python train.py --n_layer=16 --d_model=640 --n_head=10 --n_kv_head=5 --head_dim=64 --d_mlp=1728 --vocab_size=48673 --activation="swiglu" --norm="rmsnorm" --norm_place="pre" --norm_eps=1e-05 --positions="rope" --rope_base=10000.0 --rope_fraction=1.0 --qk_norm=true --attn_scale=0.125 --bias="none" --tie_embeddings=false --parallel_block=false --init="normal" --init_std_qkv=0.0244 --init_std_o=0.0244 --init_std_up=0.0244 --init_std_down=0.0 --optimizer="muon" --lr=0.0082 --beta1=0.9 --weight_decay=0.039 --lr_head=0.00677 --warmup_steps=54 --schedule="cos" --final_lr_fraction=0.0 --batch_tokens=[131072, 262144, 524288] --seq_len=512 --doc_mask=false --train_tokens=1328000000 --steps=5105 --dataset="wikipedia_en"
MLP neurons of a small language model. Each row is named by its layer, matrix (gate and up: input weights; down: output weights) and neuron, and shows model dimensions 496-623. Each number is 128 + 24 x the weight over its row's rms, rounded and kept within 0 to 255. Numbers have three digits each. A neuron's up and down rows have the sign that makes its largest values positive.
After each neuron's rows, "fires on" lists the tokens most often at its 100 highest values on Wikipedia text that the model never trained on. A number after a token or word is its count.

L6.gate1182:111146094134084134164135119162139122112114173139132130127148142118166110124109090127138126103120137080087146147127135092131125152083160141154139128163126121089134102138141130130140151147144073112139124139124118149089126145145165109153109119104104187117147127171120155130124107137108138104151149111167116128167114124145105141104121126138110116136096142101120114115125127143112145133156
L6.up1182:159168145125106083062113136081123164124117155168130115129150105161114083133125166162149124132147123133153131143135099125122173089129134133118112177133158103125128111136135136095156094145117131168136120079155143139174123142130154093127136137156133140124161136166142117139109125107120111151113109137138162103139144085147151153097126113133141180125122119100154132144125143137137181135103
L6.down1182:165104115135119138128139110164144121134152095128110107136097114146095102134184090138091133147090109147138143130127137112137096127146126125106145075156125106121116108079128089128135140126120097124129133153098134130085107137109079130160108109098115194144149159110123101136111089171106110111138126136151120120108116133133106108151171144097119109175128164127156190136141095122152144105125
fires on: "\n" 36, "." 11, "\"." 4

L7.gate1570:132146149143078111092131175125109149126082120161148152103164061174082134119127128115152114141153114086113107108128128155099150181118145143122117116085145111143176080118129113094128139127131148129127177132146098138106120164045096127109125142178110110142146145079141181138134185142124126135129133139127130122074148167107150108095102105148150106102131145134116083114107169138156113149148
L7.up1570:112167099144106146093176159106117133138116118158152155139111151117128137117126094129163117130159124104169151118121104104129140096112098139102166145106084139112165148101111125133176136145121172109158168122143130125117122122089118133075106120148164124128142137108110153122145130178101133132098148103114099094142110138104093146148114150147125145133133064152087114100148103102147107150116
L7.down1570:127101156133127109165165110155124119095097120094144082118154128099117122101144133138117143133095110157086134139123156130131120130131170161146061150138154140156097101161130112143155076106122142142080115128106147176127074154149128166139137110164081146121120095104115142071125132078134062136174143115125132146144151147146163143073125124119117086101130135108137096137111115124109136155160
fires on: " to" 17, " in" 13, " for" 11, " years" 5, "-" 4, " on" 4

L7.gate1133:157143168160183160139087100095122119142134139113122082174088135147063152106109153138150151139139146099071126143139116103172135125135114166111101163090126100122158138115131084159146099128076147139134141164140088112117151129139134162060112107121116152117142138174162131128122110133125130124177149118125156138155156087163108106118161100175176123121106134135145177161113122104161108156121
L7.up1133:075098106142172117152109153133162092135129155116137119122120101169128133101160120140117134109135103157125170160165136155137097142134102087113142073126120146113116117134141101139127145116127116137104178124098121156178125168141117101180124089125169105098144134147090120095125143095088175117155148097113127114153163132117137116136140160095126124126095160131115101131146147097137146129115
L7.down1133:140115101118099116104114135148127133167211112114119122132136146144141093122157178132166154161106152105121079147137099133127165125118097126127145132189097131132112128136093130113146119143127106127142089088134129110126120129122149115085141105160146106117125114091190129097124067134107102126154124124102132118132085160122130153158123172137141153118161077120120094149163128152082125156119
fires on: " from" 11, " to" 10, " for" 10, " up" 9, "er" 6, "it" 5

L6.gate1355:139101150085141109123136064144139120117130107103138120101104140123176109144125109137131116150108121114081118137141146137158156131160093152112158140101138192151134144087104105143122146136176138127118111160148098105131142096096133130130122116134119117103114127155134112181150113125146116122112149174149132088121108124105135113155145175152139140109110101094155101149084135105112066124139
L6.up1355:143086126161135154128133091158111132106116153134158126086110083120110138136090133155148125127152144146128124144113134111147163109129122172138140139177136093176135104096175122155128160138111146101118129145124129148097136096071118174161110049088144122166128112108139165163081148133110113152104161140126114167144105098137122111164155158127104116185145118118143155114113131099101093144116
L6.down1355:117090137149123159157126091125105122112144106133154165105124098177120134139116133132131074159137125086124120124110129126147164113137150153136111115127123079116151106114106100173125141180148113096116122117101155131126126097081101097168126096117110121112129164131121118144093149133084127125082106179130121123128116100133140108146134162136168095155161147109152099160077117150094112129141
fires on: " =" 52, "\n" 22, " as" 4

L9.gate1305:100115110143150171154135059122117105143104082095155116158150064144123156106128095109149163126134107141114066140104133105177146154107152054119113201158118116095155108149136108102119125116124164125184140104108108141105119136103127123126152120118148155073124122124150089163122119146130125126137105110122155139126131076095093097116124142076125135102128162133110115139136156094151095142082
L9.up1305:103114123139127125111149116081143117123084130169127132136133118136139197144106147126154146116137162141134086133112139121152117176117138095131098137161130144144078130114091161103132146137139111140157132132166154151103094114135120130106066111110132128104158117145178126125112164123058141150085074100125129105141118075072151112125093120134139183151141145143086104174127163117132113141120
L9.down1305:118108127145109148142100117133147075128120145094132145118121121132149113108161131097113101125104124133136136102138159104148127109114099151140122180106115162082096102133124124140093144096110135100137171108125123136147148142112132179152106141126111117132149112151121133135118128086127109092136101124128077087105142105137134137153120150166094117082138163101143137130126119126063181127083
fires on: " of" 34, " as" 10, " to" 6, " in" 5, " that" 4

L9.gate800:112140119123160130106096096075111135115124139155122123150154110160104165096150120131149130102142073124143162087174069136123104141118124109132112105112141153164066108167165092126142125146141098099121102167100096109138127136128122165160126181107132145085113096114151050129110106099125117140118161140122153126152102118115110158153100167158067128128130120112121120150127111109106070119126
L9.up800:129141099160129099122097100118121143143094147149110093109055103131157113120116135125144181155125089130162107124122146113128154157100166160144115149145105125130121092153126136118144144086140153161163146128095152174126098148094128168105088133151123097169130091125155103126153160151114139125133133099098131129139139120099102135102147138121168103165166142138142145149100106129123136123102
L9.down800:079146128151104125158124117129140110123129164170096113131097197124110113128156121093111084084111143118144169103147121168099124122129132170092141151145133170152116115156178132145086141095122161131150119128101112122107164128142127145128122120170194135094138108093106140137083165109105110090116094165092142134102161140140105130125100142119169125137129138128110104124104155134120103156159
fires on: " to" 25, " for" 18, " in" 7, " on" 6

L6.gate839:131146123123141162152096146140154159138089108155144113125111133132131122143144140093144177131165115142126124134124126135141111135158096124132144126119107118121134148142163149133109167152113089113119127103167111134105111172117125158142074152102133133163103148090104117145137137124136127126125149116143207125095166147091113096132111093157106161111094098137130124102106134097163158138137
L6.up839:101130112140103136128146154126131132142101126150165141090152119160157182126171119116149105114109125154118132137192141163136108127103112144064099166153120156154139162134144134135131126140109104126125177131158125101115139143089105176143095136157181162123129113178115144150133133115110156124109129135152145123083186152128132092113114100105121166157123103121155128156110129101106195086141
L6.down839:112157138135130119142097117099142134139140141127135097103122104134115106108132143131148125139158110147118131144107120160094118094183129153151126114104081135117115146117113138133163120118100114121145152186138104154061122140145129115090141120146159128143134103151155138144095085206121149138134139159136098101112159148136110117128093109160112097107141132127129187149117111129124106121069
fires on: " of" 49, "-de" 11, " de" 7, " la" 6

L6.gate232:162128085138142183099131118104104110097143153118145133161135179132104104103070154138106171159123107135102135113117089127129136152149149086148141134113089143149158136105116102122104130126126132128128115130142169123119158129151097167112136143115111076110088122150131159101153153116163116156158185099099141128133125143106111120153150160091110117120120103122138118105156135091111107109162
L6.up232:164146085137114119116099121105100112126097141114139136170140106145163108139101114129156152155129131137121143140150128135128122169133148169117075095148137124124129140125161137091117139108066104140121141081143125141132101063165096141119113065131123113093136101155167190071114115116159114129135153110158106113115106181177087124147142150087142102138150150101165122163109125132139134116133
L6.down232:087095139077146126124121146092109109101107125165115135163150141131082127083114128159059135135104164157144124133126136117124155147117118115142105137063180166139132120120125157117148133130094118081122153152109125106123102115139151136078136101199168160114109074131178121108102121185111108145141112147128135145114159161146135131135104128147161121123168144043149129140128148131148093113081
fires on: " of" 21, " in" 16, " a" 14, " to" 10, " the" 10, "'s" 5

L6.gate1246:160170101169098105116107122106145127146101109138136144136145134085109120103112174157112120115090171146090103141124153172080127136113166145167139066115104112121168101176171136139121116117133120128109118134173177150082100115173131160112145105085102117134147097141104127081102164139107143167099100135093170138127114140131064164141126112083137140146178095143132109148118171094098138109102
L6.up1246:115102143126083113115125118128106141141103099138115158127104122133102081119119135108118144146124139101132080130154121109124132174144166138118126085116147079117158164115153158127117119146165153138123154147100137142130101145140108143112165121116169102153141106139099138103114131150106140148107100143164106108088142110148153115121132138087097157163147110126154127114136150137146139119147
L6.down1246:164134077114122105130107139122125125161132102138125157129136104132172111145141117122145133135106136127123119128112185125142091096160132121160157098129113126112146143155122097143148129134135148108177138164148142130120154129204107111117149123123123094116159111164145137160145128129103178145141117119099157126164165136124156167159141135100129139101114090117130148150115080125111101101118
fires on: " of" 35, " to" 17, " between" 8, " into" 6

L9.gate1634:109134178094128102132096106123099161097145125133155087157126149077089112130086113128099126145132139156133080088149105149156106144113112173133096107128109158148079119138144136124124130136128088125152103171133109127180142103148138094116127114137173136113126124101157087178115103090112134163121144130107134172155130131110136110103130096128073109142110154072115156156150151134106138125120
L9.up1634:093129160151139153148163149119130126113147117124159133155119150161134076165125113099174159077108155128114108124153153143150133106092181162145125117150129136118133130162142170118140105129071153135170123127113142136128129144054131139156105127119143134129178150124094093112111118116140156099168143138135128127101110142195133100157136137119097126145135136113113120113112165149137130123079
L9.down1634:122121135138145161162175143144116151119151121121139140083191112096130130103205170106112142116142098149078137078153136155116126158143114193156138090110088130120123105145143130108135155142114127129100106188176119157138138128119098119114129116115121161160083144088097137136128154086065131141124141134141184124166145113171124118106151154128140116124129120115119109123128116119172175080127
fires on: " to" 76, " on" 14

L6.gate100:128166137141121100128129156150089120097115106118115105167138137154120150153140142167129141168176164127122157135147139117117127124109116130136119114069127109061132106142144121136110101140136141126157128203111102145117110125145118140117154106092109158157145103136118156059093136114087116143172140128164110146145205105120126123142164134081161116105092146146125097166108140130152106115142
L6.up100:134123144058100131126129166096134093104113121113128167131137140112105118143132105116127107135097136106189128170184087145163128132132153136130095062111104116131087147127145161101099157181088118104148143085109129145111130151124129114092138150133149103138083130111081116128094125114137146112135097118161134136162142096148101089131120103110134216102134121122126138159151177150149149127141
L6.down100:132159124144105132118116135149110150133151117140106089135149088144138128147115126129153107100094139124100165162123140150156118128139081165108107100130121128106101108157149104128119130091109127153128113165124139134088092178134123106127125082097142143095129161101120142113114111122161137111101101146160157101182137099154105091136122138162104154122091124129099139129152116125128131135068
fires on: " of" 19, "-" 16, " from" 4, "v" 4, " up" 4, " -" 4

L9.gate1047:091158158137119097099121136116137105111147118093113108102137181146157106104131115158105099108134130139121153120099182129091147126132113124150119109152090123147119113123119162109137143133161161183116147141166138141148125119127116112152130132093144133117094138128133103118183138170102140150111148117078154140115134166169149138164107124112140123144119138118131108166157146150149119151149
L9.up1047:106123113167135088179107118145083104123150121134105111121140162141087151172136127113129125121160141144118168135094082120113152098132098122131117143083141149083141102177144078116165129095098145074136167108149107138111161093151134121131114154142171109123120092144096126135119117118128114119149122136160159128149122123113129095153141144138156177150087121089120100173140182131124105088164
L9.down1047:105090143159120101103139085143111099127166060110124150159130138137100160159128099118159158133113129111115101145093116099119113110122095089094148109153117110144121079125140107130176169128150154149157157109112131148129136116108191144134116125123138119113166126097102119121128091125098099117108136120130131114115087133160196117117107125122158098115113119161097163100116145124191121106151
fires on: " |" 50, " goals" 7, " story" 6, " Preceded" 5

L7.gate233:148138111148147119162154093146114138167160162128151089105109169134154124157125142159102130107081126156136127135088130129118115082114121101171116078114149123169143113119128106116131133114132135180100117158110195105145160136126135074113096140108139083122104164149147107127135120131142122124134156114167128107161126088091118149140147114127102122166173082138136167088134172113083160130120
L7.up233:130111151157165120155133076114158142135130132131114141171119176178114110092115155147165107081129139129143105119140173166132145134098076172138114130145150141160082146140164104115156128146122113113132101122112168132162108108110123093145104082133122099118135151119147164132140146100177088092139164129090105172117104137133109123149160095142163126104162106152137115120126115115126146135096
L7.down233:140127157157150121138132145104147118138137126135103124091110124154117091140132129122160114153150149138128084116114134097171123112118087146143125152088091096092135124142143109137098133167119098104144132115100094135140156112134106128130157094164138140133165122088133105123130131183131123157140150140074122170078107121166137129111134137113104145118109126109180136130119137118143101106113
fires on: " a" 35, " the" 19, " an" 9, " all" 6, " lead" 4, " be" 4

L7.gate1491:115125149095131163123145126147121147150116126111113139153146126142104139146147113135119130115121108183150093124116122135083048118100148138137173161106119108173122112103104158130141108170173152115123112091100140128149111158099108097130128113136130101177117132134138122145108101153146119121119125104141162116111121116061129106140084100145153115102143122084090093107104151117141108073112
L7.up1491:141110089111148120087137122130103123126151176072152151133112089127120111152120125128075155099148101112150150136123107106162108129139146149086074123134158158121110127089159108138152139136111123108140092191150099119117095155068084116135129100130150142087175140154124074210120112093141145169138146129159146130122114122113146116150132107149139099147101166159110097117099083158171135136098
L7.down1491:152120151111125083126131123118110154155103133123154100101106119138115140159126120134165119145163123145114145108150143149139114107121144097114138121107145115144144093143104172128099060099122142146108174099152103111136137157152154145124133139101134129148102103125110159164178109140152108166116087126192111143167140125146171119135114109134143124171131147159105133156116180155130076186080
fires on: " of" 72

L7.gate479:111123142138140132132083160134121126115104138135103126134113108099105148144129141142114110096124157152151114104100160154088109158103159170140105104153136088106177158139113143138183132150119151126117100109149110168138149128154125141127108167147131128097152068153114148056145102126119142134140119120154132125128179100146140124135109158092152186139132174127133102149142162115109149126112
L7.up479:106123154150143149105124132090128113160129110142077114118121125122106103126158131129105130097114105154142086143128193156106128136172146156115138118117106125134152107130169138173145123147137103124123138109115099130128127161104159125126132120118095098113120111108124088125138120110147135121131153143155126092139132193104128114107098127105103131119136131115126100158109144175166130095098
L7.down479:160150146121121099122144164131092082137159127127114147120104130096171141091155125116099090115131115121102088148114169158134137095118115137128122125184146117105167159118122127108101145177137149152125149117153149135131130148162132112165163084144102147135118084124119162153131158154140137140112137157126118120126147097105088114172121150082111135153093130160127132132104096128135110123115
fires on: " of" 27, " to" 26, " |" 11, " by" 9, " with" 8, " join" 5

L7.gate251:100140108136126140119094100157113145129123109158172157140141127097124139108154126150122136146117112112121113126111165090130137159120108169172124096149131141180165103139123141126116137149127154104087147056126108110139131104120137132097176130117116115117110146121147140099133161060112122076129162121135134145189133153094153094101160089165158150109099160077112151108098132105100168099101
L7.up251:131151091075113152102117117122126078121135105165171156111142107090153139093104114163137141086140108129130137110138124121173168138151176113129104172142117122143127116133128148131147127138124145133161140159178173112122154118155157199084094160097081116112136094113103156147118120117124091132135210144120160111131111156110089125146104107147117133129164131130134138128118150137155117112140
L7.down251:117093090103114122095151156103138142112104138165111148126127156098154098152122131099138140144149159133140078155090111126143127116134079109140133075159119061127156152129107118109140143160163134122136122124094126088124130132156167148101105146108155169131100124128112131123140120116122162168120134095134155118127157153140152113137125119149159160124111121132093112152138162147132099106139
fires on: " |" 69, " of" 5

L7.gate213:148151116112116147092142152119140138092114106148101132166133128125137126064102145129157157147116110145137110131119162106125112111070129095107161156137063150140137127095109136102131140134151106073130102127093141103133123154097125119131151130112128109132095081123143152124119129102158137111101121140092130058082177184122126138121142155132147135141123158134143133102083155123177112119072
L7.up213:159146114154145122164147103168144116124114083130120102172132102159165133127107138137112156153109178092121153138147130127167125128151143145144140102079110119126134164094129177124132132145100136135120160130127134186148115102095106125105108108120100135122162090094131133138164097115081122106130079109108154150110142129137144156113127157157126070111087142111104113127094121113137133152125
L7.down213:146138129147115143146134130157144152084082133100096132126153184108121104090137136150135113088111171144144121141130089112091145116100120124126128178084130171150114105100124142151128136104113129131138121154142166114141130132128111127149114118104118125103129110087154128153104135131106113111106143157129116142127129146156121155108133133121161144118128141149136122169107133093116135106128
fires on: " to" 41, " in" 11, " from" 9, " into" 7, " for" 6

L6.gate1725:092127112118143073113123101091122088105111141126133164113137129094156149114148122158140098126143114100127128131117131143054118124098123156080169128140066159112189116127122121153115129130136118077090130074141085094136109097111121145095110102174122177102141132152113113109107142115133108136123101106138125135115130146106125136099139138125128132117130152089135113084157151111099137134171
L6.up1725:082114143153114107102120141084105095167114138126073130049137112131178115095127115111195111128133143182132113094117130140102104137144066140105111097146089162161121131096110103117109086126121126088126107112078097144140160111104122142128105115086097115148154116125128147149117194133120115133104138146110090115092090092147088118120143158121131142121142105088091154091144157145145124124163
L6.down1725:202132147118152139164110115148145111105133130128120170145149114143105153105116151146123109172122113154095131136088115108143176114132153129179115139141084136128114157174114129130149133116117083138189125109146135113151144145164127130141114133160113144103107115138144094146145109159126076123130105137134166150155138150121124098105129111166081096118151120149118161126116116105084128126166
fires on: " of" 26, " for" 17, " as" 8

L7.gate470:157127141126139143141134086126109124107146148162108126085130156159140171140107141149158120171205104133156163122146120142111136113100098116102091122115151136097118153133168165123104166139150151119148141128157165102135175141137136144083089131141139133115113078164157115112162118158104161134153117125147126124139093156105109154103172119134146142116138126113063170146161105152126120129157
L7.up470:130107110085136129110178103129112118128133094154099125137114106110066136105136144113154143153157141164133143113078112118092135136086097100115133093136138135102078144138164160160107127136172161115163156156163134133152144135170133133140082147135150130148123124197140139127135145172127105108151140078152120091116131103088121176075146111109157100114137120158088177116136142113127101154131
L7.down470:125101114109094135121174134160141149139108119079119153122142117107103104153117120138114116094094156193068109102123125113179105147161161170130147121127145115124157143129148103125122134093124143129128126085131107124103124113107121126127101126152135163158115135143087128166121112099140156122103148157145125140152120100173169130176111143062163113125127129113179113149131136143100102146152
fires on: " in" 29, " |" 21, " of" 18, " (1)" 4, ";" 4

L9.gate593:112153100149160152138153160131136136137129130164146110128153154111143153172097101133083108087104125100144133116140135127179065115102095114156143130122091125114140142087155148156126173151090132142133112131130131124120157082142145100093138148155101119089102112134109145134150124138119076154123151130111100178110130114142089102091161140137106152174135119093166180109083119125129111092103
L9.up593:127124108135131132106179120130098133146151106134124154104135137133116127134119152113115136142089097112165103191063155077106209158114118148134121183084082101125122133124109100140148093159096086123130143124131135160139129090168149128091096117118117108124129069117150119154107154130087140136111104115118143131117156116164096106093156155118146089108143141140118173133132155092132120097123
L9.down593:112107144143102136108110122115090135136139146154109129178126136115100117125123116148188124111137128120147147127137121123127159126119106110137106102120105130155121121136121147120154158128136133103131127128099107140108151100175129108140121149113106110124167103121197156112109094135135140158100173154146113123152101135116142118121139135149114170118113173130082144134115123131141143120169
fires on: " In" 18, " or" 16, " and" 15, " At" 7, " On" 4, " in" 4

L7.gate1631:118148104147098135091093158175127117139131084139140135096141121115114107158166131135111148109115123141135095115113123147112148079102120146164140140142193114115160083142131120172118113112167132165131164138134137157084097156086135169102127140127142163091114144111136105166103148118129154132140094131120172127148115149111137142138124066142139156165120148142090127119149146161110117077125
L7.up1631:104133133129111140124134103141139141167101119152163152090139125105097148134078160163098125109105104098130170118117148129130158127147141130143169147126127100124121102132174105130161137121115150140126104177134120167095133110122118117127111167095115130127128131180142108187132130178094109135099141114166138093065105152092122098145126121148122088110154171124146154119150135122158106096113
L7.down1631:108148157080139091130122116169116119136096107145182146125112088115142120168161138140132136141131123176094151131154112140145108102145126133141150076154137121126116122162135127118104162105181135173105108124156109158124138173162129124057090103129105151107091155106123133148141112162127110156144103131084094132134182119098128104111128125128156091142106128142108100110136112156149110100115
fires on: " of" 31, " in" 13, " (°F)" 7, "=" 4

L9.gate1256:150127140151108157123139126096147135119176081146133159085163130127152132131113140117077114122126155091109083107128129116122103131081078160136120157151145114120095152132110143125133164064138123137127131100116105142125130095112107110105121143132104145110114128094107134132164083153130104110137148111118109078109127121094082152145138135145134112162120115145105190133177140103100118145146
L9.up1256:121167121145171133134134119167086170127077099101179120075126099132125141156158123096141182148102130118166093081121143098168117171161110166117093115084096150123174120150189118153124113126109157130116155144121113126126099138102093121152099127094129132118131088131147145144114137121107140098115121114113120105097145120128125119147158154148075115154120170155116159117093089104102138147096
L9.down1256:168092161131150130111155152123166131130084107126112147108104107100168165132073122145116109117115112095112153090143101178145152146120140141163125073128082124124130098147095135090145140142182126105100102095140136178104104137131170112158111105146086107138113123127117133109124115128098157121147103159118125149196091112115131124108065135115127130115117124107151093160127151120126163122127
fires on: " and" 52, " or" 10, "I" 6, " und" 4

L9.gate726:104158168104100122140143117117179124127128131154123115101104117151105109110131134128140125100128151158131107125162155142145154145226122151094120107139123126172170087121102155150127120151169126104108181116167130143108114120113083161108099100145083196136125091117102128109140110152155145118135172091119121117129127163132156081121137104152139133066167114128149131150105152145163161155086
L9.up726:120110147106133138166147165124123099143126140148136099117107102090127088138077105142148117109132141185153137166115153158155170128143122123090148102071097110143203087093150157113080136146143153089131146100156139144137145136147111148185134129078129121096114123106140093103106175144132117129121114139138093103132104138118139131123114161109122091107129081172131113141151128113137149150136
L9.down726:118083145144110144090186103105145109149151153084102094099111107141131087157093141103145150104104149127118114153141105121117116118103107149132176132111100138112128142096132132168168080105122119123117134149138140135102130130172082156132147169100125117147124110152117145067153132126145082137177141165131132135150146112172122124106096133121107104129136101161157105125126169139091145147125
fires on: " |" 66, " of" 14, ":" 6, " in" 4

L7.gate1128:078138131137130108168107107130117089132134158149137160070145170150105122140081122153138141119155131118120124101132160092114114103124128130147114129117083125116136140146111150127109119136087097133121136111160163136126074134125095112125073107101106135122177134135114140127089125113118141165142092142120132125079183129147137116108110169116124119110089153062133106107083122122164106131111
L7.up1128:098144111113152121120121124129120125184088076183130148112151149122180161170144171083130137118148113172117107121137089094074100155116143129138104164130118161105122144168120122152164112138112117116138160133114135125134110133117142116142141154112091128122153129141133128136154149095164127120116131161088131073126133098148109114103118116117159123115117093172148125151156118132154138100132
L7.down1128:158163122106109094116131156115153121167132078156141126098122110122132104178127113101130099069157161157105149128098112106127156077125129122138174108118137135135115119102127138147169139121115119155157150149156120167103153088148149104120144160121163143113121151109133133152127133160138168129132077136143114104111100144137117121128128088107131087100119139176123144156128158119150119109156
fires on: " of" 46, ":" 6, " du" 5, " and" 5

L6.gate1648:081200144140151073131082152109170139161113142136163138097148131102119135112138135085120151103118118142128100122128115139121121141142141159095117127113158118139172150136126151115174080121128162073133123099148141127116172136111138158089143136149098142087117167111155132110124145065086115126165156130111146130172156135130119119141121089151184148099123126074138080141101147119131115117121
L6.up1648:124156109098122146111125148110134123134140126109136123140143113110101111127148117156114149097130143112128122086159164159137124115143107154128170148101150107133108143122100161111139131124132126137108135112144122117114126108154120097142112141142134130110103126135128097114146156097130166162135132126109133126081146111131096130089138128081120110040141110127151128110141083141162119170118
L6.down1648:093149112108140112096111135133161135137106139134128081111154124113061091142135148107107153135133128124116104079113121155158146128152100107141177146104153118158081101110111140128171109149108121085133130109135143141123146155129129142108116149109151124140115173093118095106134135116133148121157150136097140151088132143135089160175144130116150159100146135095126101116097156122137138158195
fires on: " |" 81

L9.gate1541:127121110106122090111123134157130126129131124148169139141118131118109130121141165151130118139115126110142110130109145155113140093109103164121127081115150151084088124119141128152148107126134145151143162137132132156151090172108113170148137111129106120153106109107099110125106091143131131130131118147100155150113064142108094070101100116097140149148176171107092129157120150117122138144107
L9.up1541:162154127118119129130130120126132150163142145122153134120131151130127109162118151057145133113161116092101120123100101125154149062148170102119141129089142140103142136101116108149138120162114186136166140142180124131093148103157100142138100122153091139123101136124071129156095134118142106160167115135136139129161137132109122121115146134114129134085123140129098148171140162121118138131105
L9.down1541:138099110135141118140142111104086159081173102133112123113130111121132128089159118145145125128137124130115165106139073096145113129103130171116116113160108130163142115146123123141124124100111089093104133116117135143085157138091094095094127153134136082112141127163158099121123076151090147164193114114087111099129144129118112179125120112164099120124115135126130141141105106160184137156142
fires on: " United" 34, " and" 17, " St" 4, "H" 4, "\n" 4

L9.gate934:154114173146148077103102167100133125100121124090095108162125127161153149087126118172141136134067143126116120079145122160133094084077173146173107163138115110130157152117142141163099140105121114142126130096123110151131113156144145078115115131129123141152157109130107122100113138112111154086136145117097135185122153087182110133097161139091118136123115124124085100134129079113105128121129
L9.up934:131135165128139125170142141138124134125150104135114129127139099096118107160084132155131133153090113136124107098141080110132136112176142149120135118146119113112151108090108147173106080118119121123135143088087106104134149129113098106120102132122139146137088136161102078120116125133126127109139114073116083144121114130136081106089152087113095116116111142150099127138142132123090137104092
L9.down934:106081131118144105134141140149119108124164103133140136163113129178140142093171094129078108117133120115070091125113133133161124083127147134116164143101138119126140139119100173150124123152094150120130131169094119151113135105101148123162102135125130116163118096121069099083083148103125137135163140111100084140176122167132141151156116135139121097144113136128127126128141154125112133114084
fires on: " of" 19, " in" 17, " for" 13, " on" 9, " to" 8, " from" 7

L7.gate151:166124139108115159153111148174133143167128117188125146111114175135104124124132150161129096099141189089138114150108124105148114086114152133100093147196118153116127114154138103105134155124155107131132132137111128098120097099179104146148136154107094135084123131128148131141116147134113115127114147151138120092128105135112119114091112133155127162132127148172132099146125130164138161146152
L7.up151:150131119127105115127094130171128141160116146171139162113139138150127136154163147157098127124146130128073123159140125142104148119110171136103080139145156112132093119131143130164131110124110131133158092169115126096113132116093149115098124165098138117118129105158129136138121132163118142137124135098100128092142132094149123116131146111127131145106121102131135093110158115113126152165160
L7.down151:086108156147170112127107144139136062146148167073106126110145129131160134127087128146140130113123079112072115109148159138075110139105139148186134131082141109104088127146148126136121107125140171127156147150112142144122169144124115100119101109129159122156147119131146115091110092133138181085119132107156168146135118136125105139139155160128121162149141108111147137119097153098137090169111
fires on: "\n" 34, " |" 27, " in" 7, " some" 5, " date:" 4, " The" 4

L6.gate983:139109176121129118156168121111177135138144162132158167110128120125194094121089161131133143129153117152164097145104120152108100125128163172109108162143135106087133132082127120134151118131113152149120148132147150107097153154096132112109099094115100165096102129115103132176107148107111130160121174113112136112132098173108109104117119137154174170109180135116120146134086119143154144102144
L6.up983:136111153154131167145131114106102146118126110102135130100149108115093152090154100123121137141117146132143154124112117105166112143101114079089089102116182179126156140144131154149129135169096154131147123147158109125112140140112083143202080134142114153133149152152172138160158118142130174088149120160122135123073143142105121146133154118158100137145132070162115138127120118095178154167167
L6.down983:120111162076128131131131113087168106130168152166114172107124099126181098168119166124154150130173111140148139119100147151110103118126137129104125132134116101117119105096114114133132106111127110142134136157113133133114128123129110133115117123122099172098111115143109117135112111155113136194104119169143138109136049138118135121119130135134174139096157130146111136138113116116137147086097
fires on: " of" 90, " from" 4

L9.gate411:171131117113150108174160159066138136083113145096148135093111105117132108088125149129119126155145105127161121117142117108100147149108140133136116158133137162115125112097163095148130134111112115094126126127134106132115147104136128203121118123122122152129107116115106144119101182157139163142158126119183161152081146142122114131111138150188126129150132141128095149099137102132138123153156
L9.up411:139085115124108111117127152084136110118141134111129100136138110126135194093110168118113124065154137093168120123091112100121129120115130093102122159112141144126170118135079170132135121080081174120145125148177164143097129109156133203156095108116109142113122103106063134120131157119114087139083149121147135101081151115153107126145136161185174148132113144125097103135142157123102119131129
L9.down411:123133097132132122120114087139088108127126090141103145114131109129142136146140158103122129124087128135130154090068133059117156163136104119168125154149078147142179149124123141122122103154123127090123121172126102118134126113117109135123150110125083163100121170095100123111112122111142115148154134146120109106115109149128130116114124133104090136095126154148180146125160087117161150120127
fires on: " as" 30, " of" 10, " According" 8, "According" 7, " son" 6, " according" 4

L9.gate806:117139121087102105099163111137099102148067166139138094125124148164141156119139120116136102106135110177117153164137131175112122106125096106185148101118097131134089111086134096155116099139132109132138123144114099183114145138108114134101134146120118127143124129110145127138183080105127145070124133173132139109107120122091068093145084167158165113109121158137121138163152145130147094119117
L9.up806:098124108095139111146132149155164152129163097149127136147115148106136153110129155150125089109125122143126146097137080143119103132120141115143108131104118131100169081110110131139155154172117159116135148117134171125117164114124158139167118127116123154111097129099087146144116118117136133104148127130100135111168113139120093143142161118129131095106086149147116087133122135143143121157140
L9.down806:155126148156128148154169115158120122172134142122139109140110101114110171143135133143139103118143101120115152124138111093148115172111128125161127128148170153168099136103122099048118153138092130088169124112115109121092144155083129152155144124146125107135124130143144125145124144121131169143134123138157137136132129119128194068139140146137151133160137166089133165110118179125109121124126
fires on: "\n" 60, " hearing" 7

L6.gate668:163141120125105137128095098102105132108133114165100099126128157133163124091097143093133116133118107107143130090160121158138116101118099150147082128146134127092138120100105115133137100129123117167117086106126087126095092147126167099132111086158144126103121128139166144139120157102149151107139149130143173137108117114086122099099074109196146118154147148158126113114106121143187097136162
L6.up668:156088141136122139164119094153134109115133145150150128151085084117143127151127117157139108121158109131106096130138115125119067130133149127102091152118109126136122130150144129082083140174148135095165141101153136157116148106163155099107153150091166168081138111119093137117120128104135102172203130127082098102143121154138138130159129177119158136114128151107117138138123108116131079124110
L6.down668:141100125143176107132115102177108144111139118134108127185114164089076126143144112143120161178091116135090141117101126128169113120101106104146125127124143132145134133123071105104143101156085114152155154127152151166118148115089121131149079114110126126155123150139162137080129171163122105166143158108152128114131089100153127123191130080129129153094143121103118108138130112125125181143154
fires on: " |" 46, " were" 6, "\n" 5, "|---|---|" 4